MLP neurons of a small language model. Each row is named by its layer, matrix (gate and up: input weights) and neuron, and shows model dimensions 96-191. Each number is 128 + 32 x the weight over its row's rms, rounded and kept within 0 to 255. Numbers have three digits each. A neuron's up and down rows have the sign that makes its largest values positive.
After each neuron's rows, "fires in" lists the words (lower case) most often at its 100 highest values on Wikipedia text that the model never trained on.

L6.gate105:126132107171110172134111113101082179118086140119110080099147147131105138120100121177140110077133089135064195096127096144108052055096200106097103089084128139088115183071109140145136094100117092094161101147113077118082182152136132112097170075111067130125176186112123116120128173113109139079
L6.up105:116134136062184054128136165137082162124117119138129112101145113151151159058108136151108151154158114151140158112118147159128179151109086107098114116162103188134128117080139190141148094147119150160097108145157148129145192106093106077169095068121170156179135149091114126083138159112158124087
fires in: "by", "to", "of", "against", "from"

L3.gate236:117135115185129186088130150126119133130112093094153147109125116082151125091119188143138073113115116166149109162144057106099119116153144131117144199153077163116145143097152156098130114145151051139116089148109150115142162126127177120154170144135121177107152074081176100118085136160133149143
L3.up236:155146101142085163156153144102112092107146138047125134190161134137150164174126069132151163119161088094176139131117115110163081090110179121154130087117130135154085148147145142144152165157165062139112111100101126149124136087142202141128123144086087118156129116083123111133091217136145096095
fires in: "that", "for", "of"

L2.gate549:100119150111110094062080139151176133134154101140092098098086150095126135113119127203129085152098113129127134158177105208146098120160155096112156133133088122097099161126173111140137127128070162130103130204102077129153143130093136123141145215159121065142127151142164135170202156151116122153
L2.up549:108108093139117112101081186107131057114134144105102084120139155136060150128092127058145069165084128159156147109185174125158145103103111088132092156119159144135132134185174092146148131105150130170076169086089139114183156164119169063178185123152160054076192106163161133116114169170114113161
fires in: "of", "in", "with", "age"

L7.gate565:129139131098113178120174098122121115126099129144132117118068092131160100164171157134124089118089112139175152129193118182154173088137082163113047125066103184182129160153068122156104170137118092121167093124137144155082152113119110168120139153179141172151202093154096158160150151193115145108
L7.up565:159079104057175104108164194110140107185138145140152084146170102118186119162124123124161100155084113162138132156054104127119133096142155194109104143140144123143122095098121094123102209124148140160101067145135146172041095117093128129092127155077145109127148080084129133103087137179152125120
fires in: "after", "and", "while", "before", "was"

L7.gate563:109148144131155127087103127124105158119079140102184119085159157143115105130110110126126112172112146074161091068098120134103096087171120170157132116085144145137140133210146166123114104113120095099185167093126111132136132115099070126132150135120011089093085110128101078173175167117138106094
L7.up563:109167135085104154107113075163131130145139160171135182148111151111162172149086148106138136121130067128125180149122136155127021125096127158126082126098116088154129110127110090080124059120186116118110139124104092096142197101173130201177167123116151123154145096150135088081111135088117111149
fires in: "other", "some", "of", "many", "various"

L6.gate117:154117133154157123092092121089144126138124137070108142160078142101148091113133088109155205124144093114136087163130127111135109102108147119118152156097080145139105138105117125128097116094136132116091102154081069114154100118106150160118062132185082127160112121150140108107099102092110141093
L6.up117:116151145157150164129101098123145117095168108078101150164123122149193117133133202108110144096144119110086088133122144228158145160150123141161125145141126074099168147154100117118101108141148157077170153186121145113147158168159172154176107166128116112122165188125140149118156115152113167091
fires in: "the", "father", "son", "brother"

L2.gate425:100131158157128084134174133160090148144110126145103149080128161090123111138150090117168129078153090150101122105123154103059090109117131138155170145131168138100108089195173138166050170175085150152066112088179159094159125128126118148110096156147101176091158155110109130157129125129140139092
L2.up425:152155141102122135167097139146126138078095133077232149079127076148139103132164110131163173155135145137140081113114112075081160175079147165120101192149124144184118127139098120145103162195142098111157143115173126115096134151097030187116156103143149109160137127099127121140062134080100160101
fires in: "united", "coast"

L10.gate146:113078169130083177153167167155053099115066118132128112132137095167118107128161092122137112213112166156112206143207090113133147166183141116189101165113086184131064130156081169096155194124152104099187138118127183090140118122120150125108129133166171153101166115111134160130144105097089087118
L10.up146:184160158130204204082114091071143173097156122149129136141164062130119157153120122104136106157180109177101171169144158179120140101132069164116068224104150134149084143132137157096153138153205113104107151104129129171106139108099071187106135084149105154114098131090100122131152129159127118108
fires in: "was", "been", "being", "were", "be"

L7.gate67:134117158068137094149094057126162108151094099118084156117134131099116137080112141131120108120146136122149162119114122134159085119130132184076116154130112098136080102231172141056141106097148086177131110074078102171135087100155107153171135196097083083094138073098141121119116135169151129150
L7.up67:128149135150092159098156126104137143114097077096240137152161112134097099129150114178085133179164100097205121212141062180123107120118101133131078091150115152062132135118171148160122115145174035105141116084134110149138113117094161093125072162132098122153159136182121125145049161118137134123
fires in: "all", "of", "among", "to"

L4.gate459:149128154080161098109117139194101132124116112102127127137163082170128152140112119210100138182081132143126146159121116111113139104099081082101141123101176134161082147090114081145152158165133088127128092123083088105091121194153139135114134103182125182149106143116161143122157184140109152162
L4.up459:119153092180132149098172100156086144163130150123133129067131106130111170151123145145100160140145114124102093104165167122187199135156061113165147144085225159178099132105122156109151102157093061139113140184166109131086111191161146094147155103077211206116140088118103143091087149169184133132
fires in: "which", "that"

L10.gate165:140105158168167188131131121132128100181076130098104068069132101104135076154127170122179105095108109063117137041093068109106166109143084106171114183123144129136103116157138162108114120143145067109093081074117105153153120094135148122147138130146150106110156084105128166143133129098120099101
L10.up165:144153146172154078165120110179124143121113134194119181141138098101172131099046121143132124148165131130158161111078146205087147087120134123169147116094122133141065149144122097122124115157112100141133127112115130151155154174086115137114112104170204057116107048179125113146089103119106176131
fires in: "new", "los", "3", "des"

L6.gate518:107138046108097101118051108088150106205172088144145118145102120128106119079097114121125057159129100125236051141172107150088155134152239089143131121151138135107172116147178185121126147101130184157137174126113107149133096169132112131135081132171121132172147136099103128107149167156126195145
L6.up518:098139065114056111181065133160145161164104111163170073049116074114059175127090099184150167153150051164177109168115121139105144105166175082115138137156142163067162144133149143144127132176116124119074124158121116138189139106157129087100112107084140107121125075081115124099166147128109191155
fires in: "from", "on", "to", "of", "the"

L10.gate521:061164177151105107127118137133107090083097135105124184151098131002137095164041151112055156120096133085081174081123130164117181123107123113159103170144110144150138116113126122100140098084101083159164093108106114121093109120148139171185085151130187215151092143167122178094113135105149138156
L10.up521:156143133165120095056115156122134178110118089091098146133098105168120167145111143141094122106128139151092164135140118153165162081153178136189123169161180109134152125104137109136182131126086087117150166185093101114089146106143082143132143157146152100130107135070183114103117137143143163168
fires in: "the", "therapy"

L4.gate582:130146136163118160171071087133047142099120103063138189127182114087105108159197144134158077146146141116081083140102149089131135078122135186139127153088112118155145168148172134063098122136134119125133182121097119072107117147108110172164162103083118154118148094109177156146126173146105135121
L4.up582:111171142147106151155096133159129105106112143198115130092120184122070122123103104163148087182094149126083109137074121058123113109143109124156133173117142170112129101193167083108099115114081134137104138155177143042101150143065130095168172128139148136113115092104130099147131146177087096087
fires in: "of", "some", "many", "several", "most", "few"

L2.gate474:145104124146102128131125075155135206135138125162165116102109121088153115177188092159102143079144060119089087155153141153161090171101137126167110124132108106117124134145102105105122085076097150139086114047155162099104063118194131108143147108107163118138140159150095113149079108123136165169
L2.up474:115137117170145187121153150109147141056161217098153148144106142154083084148191119149113101131151121122155088129129163112117141126109160088159086166136164132097136145060111059147154141148103168105098131093106137094190184125119152147127145126130120085138204117207131123170130146085161121107
fires in: "states", "us", "uk", "kingdom", "usl"

L4.gate188:082129166139118105163112149148112095108145060136148118140141134155121163096125109067167152112147137057129129090094095087098153135091115137116135079125197120115146120174117187069137097113140160126164113094071072206129114120141177089124156107167127154106116154069141192129183093133078124080
L4.up188:100130146113063070100147196097091125120051168124127153182078127092150121102102151117162063092094168084103151135097165069144163145120102147083047165115126151208141099097113099124131103177157182082184132088087083150159128121163124149144125199111071092119157124108165097160080129144184124136
fires in: "one", "other", "first", "last", "best", "only"

L3.gate456:134117142182118170100140061156183123174131117086147131109179112097158178105148160123181157162098165115125162144134099141122160194048078163069156171155085099177182170142109104112058145142126125092108119098161123077069195122129127174121152097155148142145082091139142078137137152132100120113
L3.up456:159118158113134075111169122187129147087155135147165099101164095159146154139113092110104099133133169149201124112114154122124139091154120146139183067143147136155133102066173170066099179199135127084128131112142160128152090089169133124125176116113127147170100153064068042160160141092117117172
fires in: "of", "for"

L7.gate29:183126171191118138149148173125114085125135115179109156118172128129125102107129174135098125087134128046104124175142130129121104089118092108169151138124152153122150177093081159046141136154131132136146123128056164099085150153142119179118124145164167124107138088203129085119149099148153172137
L7.up29:127129178188143185167150138098131113106176158166146142148136103171144132075138108158148098174101132103171147128217119165176151163108182113168132175204175135189079100101140071133168179153026108168178142092124106069100172164107133110128146200155163065116170165191220108126134091147124139075
fires in: "s", "was", "type", "mathrm"

L6.gate629:150157118142162087126154138117132140139108074035127161117104229116117116119169117086141108110137113096110096183130157111097156195107189124162113120115123153126120102091118095130076158096115159102185106147211106118134138142136164096152137137108138085110146137140108156093142129117143114144
L6.up629:173166104107170184129159096150103160133098133103163111163152115110134255098143146125137095080094128164138111187147079137069110104086114163135061147159111137125156119167133163133118126120087088137134157133140092159169117127131133080160143096154127119173141130128114101133156119093138142147
fires in: "in", "two", "to", "three", "the", "of"

L3.gate614:162141151201142137106063193174112138164128157052057178105078134128122103133103175073147140160123163066144113121187136119098167115067126116147097101101161207156139141121130169160089109122152117160120149112126137120164181130156108139167128149123111143112159075130112122082078157139179151141
L3.up614:142156177114079127145121108178043121148145158073106149134089100121168180062135092155093124160146151167124153133121117177111092059112151131149166182104107126166138069111110103088110183121136106165121127150131101077138175131136106177179157085083157139125148123130161143107129124142125090129
fires in: "years", "year", "day", "no", "war"

L6.gate195:133101114110138091149129142156084136145143161120179103129065083106140172079124153157098121118097112127190115150112149111171185134098118136151104170154168113133140120140125155149132137136132130133147137111106112125185169157173170096126057169092089148115110123112120174140182169136165128069
L6.up195:122075142091136109163125159178054131176124124108135139118099075092149187141100167148061120106100115142141096151107054088157176150144111113126083142104162097142238144190151145163177164212102138098125132109064130155131174105135112120127115136112103130142116166093099135128165149115097154131
fires in: "in", "on", "at"

L6.gate3:115163131149140078110091106115131109130103117082119159147121082097174139142131210190100101104138141099090123160145098122098104168128135068097082094100129159091136129076100096091155170114130109211122144181080129082119118112088175157107086138094125115057158106130141183103185145095152162077
L6.up3:149145087134196137133164164104132151168144114126140127128184123190117138126143160166113157101205123150142100070162124104126141106081155115132081140121155159073115150086136069085106105115161123162158102199110102103152110136153157123140125182107139162164127167156126149139142140118088149115
fires in: "to", "in", "on", "as", "from", "alphadyne"

L3.gate225:163143084120123138128116113161093125140158081127149128141154116176089120160182142118134121127203163081184111130147167112088146134130121125108091167105089129086101119118179113073148104134144101108138125123132117098153067080103184126050087105218094163135130125128126102131159085164098147134
L3.up225:164095130156088123066094076150110109149130112114082184081099139230169111136141115057139108152183173085159083083153130126125100122148102153151174076113103142123129128110146129170144107138142147152162189151160120174155104109083094117082097121203104145085141150134121115119127125178127113167
fires in: "league", "friendly", "labour", "third", "home", "first"

L6.gate341:124118129144118122173108127120126147100135128124093137108127140095157120118094153105218186056088076102151087082185074093134111128137190108171152076056152111140130162095093113079114118123136144103110069160147139122106196148109149146093156142081147168110167077157100150145199108133152151076
L6.up341:153113051180111150185146144071142094172109136108099125174121181123103102088144139092154166138092142159115137104104225115125121108081165176136097169108158060090102158185148157125145121079154111164170132111190159163208096088164130170108126096180073138091081120119128077125111157146123098099
fires in: "one", "those", "people"

L2.gate462:116097089136169112148174136110141215158122120150058104080126143133192073116162073093156068105125165118152091163158095204158183141092134144104170173112130138131098138140103084176101165066109101115130136090080194123084144135140157151146148154153107096106125107198248155051118139173086140133
L2.up462:095124165157070081164174151089139151100119091126120115117127158168164158110166149105149033122170160133154166197129080145146150178097135192142108162097139119137155124128175097146148118123113115132138142146153168113095113107114137130112124115056124117111109134168204145069095139094096133097
fires in: "august", "november", "september", "january", "may", "june"

L3.gate449:157154178108110208081108054109049167127156139108179101084140105164195083157107133133178125097143160088158095132134135110119109146131128148100161149103159159154123128119089152098133070151099088126121168148172098158093082131115080106114158133105095113108144139138156056116191146097182095095
L3.up449:131184109098089178153124065078159101085150133140129121068161116138136150151071168100123162143129188121120147154062144119139089081131151126105067148151124063128177130097156169105146123139101122194141088153117177161110103108123135124124167155095116121167135112110159094144157180169096148134
fires in: "two", "small", "short", "one", "sealfon"

L7.gate401:106125170109099188119105174138137120104132155125096126137097160107145148097192152142135117152135124090125113195159106119125112165164179128134053142190117149118113113132096072155176184156130125137151096124153146110138115142118162166118130160094124154084130112095113134140117199178141159067
L7.up401:105150094128119100153062141142123128094093134155116128130110051140143133100085142133094132098141124053178144141100124152143128132176135108143185078153164115133116126151120136106174129156168101127115063138152090127098138125151135080089109122149117142120201122116137128108099114168154098118
fires in: "was", "united", "not"

L6.gate635:108111154128125132126105156133174149123171143069123155166098111114147137105154132122127097171198135159153141176101110103169113156151181155168073111084134158150134086134115158141064143128187081139170144074112193084154092125171133121121133099120135085163107168221096167109120160080101133169
L6.up635:178112092129194206134143172109137152147128107157105126147065056091103107128100136071130122150141103108129144091117118123157110103121172119154108153137135170104138102104107148132156114114141190162105112144137123169129109138108166132119154071111123132095162087094179122084119095135123122133
fires in: "of", "by", "on", "won", "founded"

L3.gate60:108108110137147129091155118181124081138094154197135111058176144178101148092115120083054133097145161103130096152170123180132174151161149125099144131074119112125104143120099190117170174107113191106040121205133119109121172151088121129159122136154177103071156107114188129090124117075088144161
L3.up60:116097135174128122131113104205167153131092160185089095146120147117091141129086125064126116048137120090125115123145101189138187143119156093131106152110140121130117118155144125126148154123133150160076062120134140157120164100066121141164154171116133055075114095101135126178139143096112156124
fires in: "20", "19", "18"

L4.gate394:169116158102129092096119138153119138145157072117178134129136107067102110094118112120137088162206202081159033131112118190143137163176141123153196096135159161134099123107051086169077156163129129093112170100126075141110131161172078101140144136159151117114106155138177127142123141093177070054
L4.up394:105095098103139121106111027120111109101099197126130106111138091108149204043098124046050122144135167083172171107155112161085102225133137140146122129111109124109116131096098160115094162094131141148133195121204119057119155137134120087154149170125119154082108144087125175157119142162081179124
fires in: "states", "s"

L4.gate574:107143120098138135114136117163060137129140065181153148134129114164093173142184127145161093116075136156092150124126129152114124105172193142142134150151182106080150105125142153151083114125131118147139080110115145154074170108143185136105157115145126098091068178141112101126077149129127113115
L4.up574:110139117126094118094143208128126125131115163139157191160143125100173153125150087146167161134116174159141159106106114083131090174150091108117118077194123127117127080085145102091086184155048162175139131099125061160126124134109172058072164092108204103173151134052118135191087143169069156124
fires in: "when", "in", "during", "according", "as", "between"

L7.gate169:102215149137069153139123160128134119086140172142125058147131145133135109155093110154129098173108169160120125057079153133171122112135059158127131124143166179132136135110106120102168159122195104115136124137184149151122117121046164162105166121102076175147101134084140146159100159156088148120
L7.up169:115184120126092150110147186134147143126063135102157149118092139081155103121147112148127150105160037115148139108127123170092027139190125141102221092093127113163124167171135111131135154098131134109136067140089127129132100069106148140109118170214128155106130101096123108181182121145140121100
fires in: "a", "were", "are", "of"

L2.gate365:235117123180160121129099134148110081155118154123159121138108122116158130122109095075064133103133117140197124111083096145154178155135161191125123146177181130128156090092133099138073117108128156078112186140144131126151124120113097163132164213109151116123143015182132100117116169178144121117
L2.up365:062101161185157120129191180161096191094157129156127102116086086161160114174156099094086114180149126129115171114113068102107148160127122108060146174084129155137151134153119123123175130100096107100142138122075178126125153143128147121122122155149137108153114156178186109148158087147124147108
fires in: "of", "s", "loan", "2", "1"

L6.gate568:125056113179043146130085182121136177162131102114094066111130074159111094066134113081146171124142127132216101105087113111087171169140158158144137094099151142109160128184106157110131133153113194199092158106116152129076145147128129159081170107157106138101138148111130043106110163172183112134
L6.up568:133112176131079124183098130150083123033118125093100102113135165148081090095154091124111165162138050073149154121127184163126142174160097102191171134122176089175135169153122133128139154146103130193164132153133098136106156162126144130082163180133100092142133091150174093145117061122132090120
fires in: "was", "most", "more", "not", "is", "very"

L4.gate634:083099095169148131165128067092093107107113184105119103139110130097140147102157182157152104082135155080150106220066085152113098129135112101107137112089098128099136094093138119166117123120141111082100166138150104144092113171140160135139149146085093185124168110055135141129118137121116129070
L4.up634:160183113135153098129109163159137093083186130134136082087082161113148124127139136125154057154139146128138173121144068110106112151147137134069138102147138142101184065114177122111108102116094118144106131200160146119175100138141141119164150197086141137164108116060140082105124135177149122100
fires in: "in", "to", "from"

L10.gate649:206086070137110168151133157136106120147155109146131148159139131157152148112119161098084104134116123178125108120132124175153175133186131165097097130098127131139122132112116130119164128099096129148200120063115210161146079162134126129129146126182164151120191125149133169115152091122091075087
L10.up649:153122173237108135164144098146144102096135106161097148092098188081156134125122119145140130146150147128185098137103184132138144153140136171143159159137166112197112105135139140169130125150061093094137142111148150096149130145065133164136092096152128128150063091064114134074108136153112112088
fires in: "was", "be", "were"

L4.gate417:099159142153139128108171125164108099072081143077121071076098107139137149160143124116141145091139216115186127102139197089130121091147106098194170145126131132124182124087146141074112104152137079119113109139095134142126139151147158111117142156185129074127063103115099117096100109133101160161
L4.up417:085116129118094205138157132137183084194046112152096119120217124212170094098120129176137103116077117104158152089093111111139122102128125075159108151076129113128119138100132140102096110144169108176101097094142119085159158137092164099102116177167128123153130171120102139114119124115092049095
fires in: "first", "978", "second", "third"

L6.gate30:099136148104127159120080154140108114103119207120101125111102115076074156109098153147105119086184209234125126133169081077129173128104104156133193120139139107097112130163047172107163038146123137099152122103123135126066113123177087171132105074181135155071114134096138059128135117132133102109
L6.up30:117209161184123117138120151144081087152125104169141140107179129131130159116118131152103150128124157118123166157079138155103129114139101174103153119064078096151092130049138136128109131108143106161133102111088135165169126109083152169128137129156063168113138094051103108094124094142133135093
fires in: "a", "more", "s", "of", "two", "one"

L4.gate16:136131148089171097101109149111119130099126078087154085149105207148160103094172151142110127145127156102144163109181142150157180131121135219160145036075113137074131154140136139178156178113180140151203134124071099138144158159169154132178138174108058112151144113123171181118126137144097127150
L4.up16:158114174154158097072174096171133074085181113129158107108149127105062136140140124151097128123118060139099150116117123158205183090167119104118115114099121115181188134136113094117152149099126075127173072145068069148127100124164129155158160120169141168166108083159077120080144097168105168159
fires in: "that", "each", "1", "one", "which", "terms"

L4.gate493:180077105132143137090117168130132171103116117106117176144106136139120146085134097063177099127117102085115108126106080202144096191138145165183136144094132117154203170041129099193102167112137090165131111157078165101094153149158116130110152201127111167125148107116143128104106127135090115113
L4.up493:067144142166132187088141110162138119156122114116182092144116135138116166133144086125137108091120179099105172124118092123173166168118111167124117130064062115115131126085118121112146233131115139135146103132108138134135189161159124165113135176179082090141175120100146110115101181145148113144
fires in: "as", "too", "s"

L3.gate673:142149098096069123176085132121129159156106181080111140117143119096102184136113165170154137158072093088107085111177136131127179137078115117146089148140142116145105094162064124132143162095171144128144119106109126071080119132094124148060161153111102187101136153126108163135138105160179058110
L3.up673:116134105184106132132107139152176119108101145089161212133148113171152116114123063119207113135121172128136090126105119104102132110134131117092136132117152117123127176154148090154132141110087125098161144073138099179118171089157068101088119129132169105141091112087135178108169151161141153119
fires in: "united", "national", "first", "debut", "last", "type"

L2.gate665:094064124131100165143141107174056140104164150144085087076130170091129121108153174080143129084140124136132085115081124136123163097152157133174103135110115170105121110136066061106148134152128097110113085184094123107133041136136132082134159091134144106122197173137091164192138136131127146127
L2.up665:128108154132154207119140144101112065118136088169087154128160077150145124151189139153114112148135141118098062075115156115132127110172142152131141178189090176191103170128108163170099107134123135067143139129110046137131223131104133154120111215167138152124110178109206109123140121099099066174
fires in: "0"

L6.gate141:117101135068132104118173124145131093103110066142106145144122137138117144053110153106128110143154114105126140090060160129132161204126119104167146151167192125119155100068180126168123119135117113148193101088096165180152161208045127145149107146120148100149180123069140177098104065132149137134
L6.up141:117114162096159123113114143087109122111107172110112148138138079125133114131145166076071094146122098120155135149189108056187088182134166138147054104157076132121087144169104132158054082106117104159161090144124057124136082098137099115136154163098126133121127134172086147111149177143081131149
fires in: "january", "august", "april", "may", "february", "march"

L7.gate225:078108123095101149102077202129080184133122153153067162151119093110126137098141159098060104157103140109091165135165070130092137172157129110127085154163096182124131135074120100153169106167109096111103123116121112107084082130198136138123105112118132154120136152159162126064144103134122057152
L7.up225:152136111168113095169154153129140139164116104073026147118061126128176120146131158145079172052070162069117138126101072181117145190137140066163159153148134139120173133127107073128098128175124135128156121135193139129086076097135096174139178132089119153130096144170172142066165114092104177208
fires in: "a", "an"

L2.gate373:086101099117118125117090163158129150103099101128117172149115122087161097109114151175074161176111143116097113160106113104149158163209137138154088120098111156093157126136084096151096177104145089145164147131166131153176128146106103147161125126104128150155112099169185134108129144171157109083
L2.up373:092139120122172118147143147086126078148106199110136102110148152156102086073132090175137109050019149109118172147142114117124149146088147147144104123118134128100144166120120207069160115078114109141108178105131138085111093153078121129148112157107151118166157201114118162128145123099070121161
fires in: "name", "title", "names", "parameswaran"

L4.gate254:154102199140143119119147033135038108137110114189108110113150085113145126130164114048131141132123120127173188183200194135157140110123094167184110162141164108102090104142144128097156096172139076182132138098097111166116080120138095139085169121147092139179139150193186078125095153193148165105
L4.up254:096122147171056054154130151098100150137115037168121115160116143136188102150178176106130155116181104073142138071186114161135119147127022157081129120094098094098111143178147118094097138132127180178121160146079121164119124115103088136116103134111192181163112120117153129118141111177114186151
fires in: "of", "de", "al"

L3.gate666:191108110148102147119102113122144155140132131109134103114182064151119095136154120098109136066096101142135072127124131179104166142150089124124125182139162166133189138130064167124161096088124068161158090116177154105117104110205159131113118147121110174190104115071077142112135093200197133086
L3.up666:173144119166093088134132160050076145182132081122129171132113148093101115081086138180161104091082133118142143151131128164087138101117202134107118120172119152177145135104100117108121191184078119105077134186124125079098153135110136203134039122077133136126153104118137087105146118141135131143
fires in: "a", "an", "one", "preceded"

L4.gate6:151146191141115047144153142122105145122145105121121172144103112144101127118172137102142147149138089090085133188115069097128119170134070059123142076154163120077098199115133089107137143129131112082181175186103127187155132134089126145120155115104086120174148126137167149098121120151137146176
L4.up6:114103092097108075129149181182083113095105131156088138115124097104155164127150077128066084129145159142195169150171102203090086123145124134145070160130108140129102114093118167117116147066117116158122105109141119090101120144145161125126130112119115111139116131116129110085122196091113124177
fires in: "place", "january", "april", "august", "february"

L7.gate200:098165154191216091135176162180125105139146138179132153118092108101127152109100164133086130117198135114078100120166133203133110174137169114175080087087116081096111164058068153155127106094137135087090156080141118131135172102155144143087075162183113097154176114126093101147133127129051086168
L7.up200:116084111169124139147149149154166123079130094103158147147062102155153129168090158206099135128090223117144148136184153072129099106097138137104094124129114120089093094122046091066098159131117102104160135168124144176138130070113147104148118152126113093164105129122103121151098152139105128151
fires in: "of", "in", "arts", "s", "degree", "master"

L7.gate0:106188109139184165116153122138166122136165162117138132104122199173155188204069197156108086114144161125151086126108110135136138174149118116119163134127106081062134170076147036129153167169129095110125135161134109141139103149151124147077148135109137115133126132108108145222091105101101119101
L7.up0:126097097098097115100126151121098168106157160111127152130090130093073114111112135142094109125166166159164151142136112148170125066134114099149162171136145103185076091103127144148186129121162137169137120116123196133090055147130155118123217131164083131180134087154134134138138134138055154160
fires in: "the", "of", "with", "in", "for"

L7.gate657:135167128158119047106175085096146126161062127044155171108081141128113109142166130163120113127166147069147126120189117116145075116115121074134173176142059109106094096110082140116146180129155149143118106136096116092132180121162100212171114093135141159138190171164170144061098152125161147117
L7.up657:085148096165169113054104084131082158154114179185114129138146101046132125102080152111039173104167126150107142117096082162099120081117140080140165156148168117196097081154131146167131142124113129176119114104142135163103157075148137164106116100122183175120129161140150128151147088091150070080
fires in: "the"

L10.gate511:124089130143068099052103138165133100175105066177087084081126108143118124123113159100089140069101098154111143134063190164158201140147123113145138073120079111148092159150109152096222133110056151088099104091110124133137164158165146153083146136145078108091123117073145154117120134140123178135
L10.up511:078161114113135174127132102134125171134183135174171158187173159097098082149164065099072127136151159183116103119139132120125128121187132170122110124134111093106126133104156132159134148091116130125110080099114145171146106110152123110113106163137113132121158177122142123137198132111145085115
fires in: "has", "have", "had", "having"

L4.gate621:168128159120095107126098138154097171159096120145087065152151140138082178157182071127191137109131128118123138132137109136147142165129179134128084204078110129133116177159101119125125079078132131166211111162165106098113150068081139099099173147147118125097163122158094120104099186142202174123
L4.up621:136118124113051065095127143135099158119109094163155131123108126121147223116145131112158129109134126086115148129139159157108121141137128145127097089145140204181080178119160126067132091071157158120121146148144156114115130100139108100178142195096070108091086164162108140163120128108153153134
fires in: "best", "first", "most", "one", "only", "highest"

L7.gate197:111151103106086119096104138109093105122181058122131154133156182104142133105106093125068086106102129155187142127134133082117156128102131066120129148073134166095160149105150107127130178131176141109110140146064104181117089140137124152149127156160069177127087086108128176073147166140162153104
L7.up197:111117119079161128075116124166114155118125085137158184079163104147101114123166132146100121162176105084147115116125115170095150107191120160143108060111178161116139077143141115150110146138121166142167130119087114107190151139112146161162116197084113138127137175103151204148180079118092104078
fires in: "one", "each", "a", "1"

L7.gate324:114071127145082121118133156148106208105103125160120150185035122118118111123149127138182134120113175122144151091135105114155125127090121067131046134101136085121097139164144125133118199171127155137106092088088069145145168148084214127090136088102124145101055120099067101081150089101174129114
L7.up324:154133113110119120125121107138156113179123104103154102149087182113177113143105118135176188089119171097140099144159093176104195096137114136135109109082116111112164193126083126156093136081139123043142106162128167159120189200122146129110066125154200084121077129140135071116107185135140194131
fires in: "in", "s", "of", "details", "website"

L3.gate558:165085124118168117192102111116134095140130089122074051130101116103129095107094147173133099102119109133125096144134154140107177111172098160139104206129123089164105115150178085097172176189148202104158098122106183039172120157135148104118032099165174144186129140092175156135111098169133130115
L3.up558:113130107149137099103120136167100090170129151128138143135156154147110125184118077221140117079177185136126189117132183176068087142092133160155050083124153114145158125176163137090188139139114090144130182085121140071117137121126156107101083139096171123068130133130138093117153150174120161145
fires in: "for", "on", "100", "the", "in", "between"

L4.gate33:208097094145193123056095092098138150113155155106142166110164137100099155116163117124147083091103138096113125148096122077139137076098141129112132142127148139087182168072148155096156112179089179176192142121073129153130120105106137156114130092114123110078148168136163161164171151155126150128
L4.up33:111122106114128107088131148137171169114089142137145116177088108123166150136140169107143116166074161138168178173129122128092161100069173184130094112092208182209139105143084117072110105147069160144137150133103129121067113194108165158122137166091111135152106094115111155131156150062097128111
fires in: "two", "one", "three", "ten", "four", "five"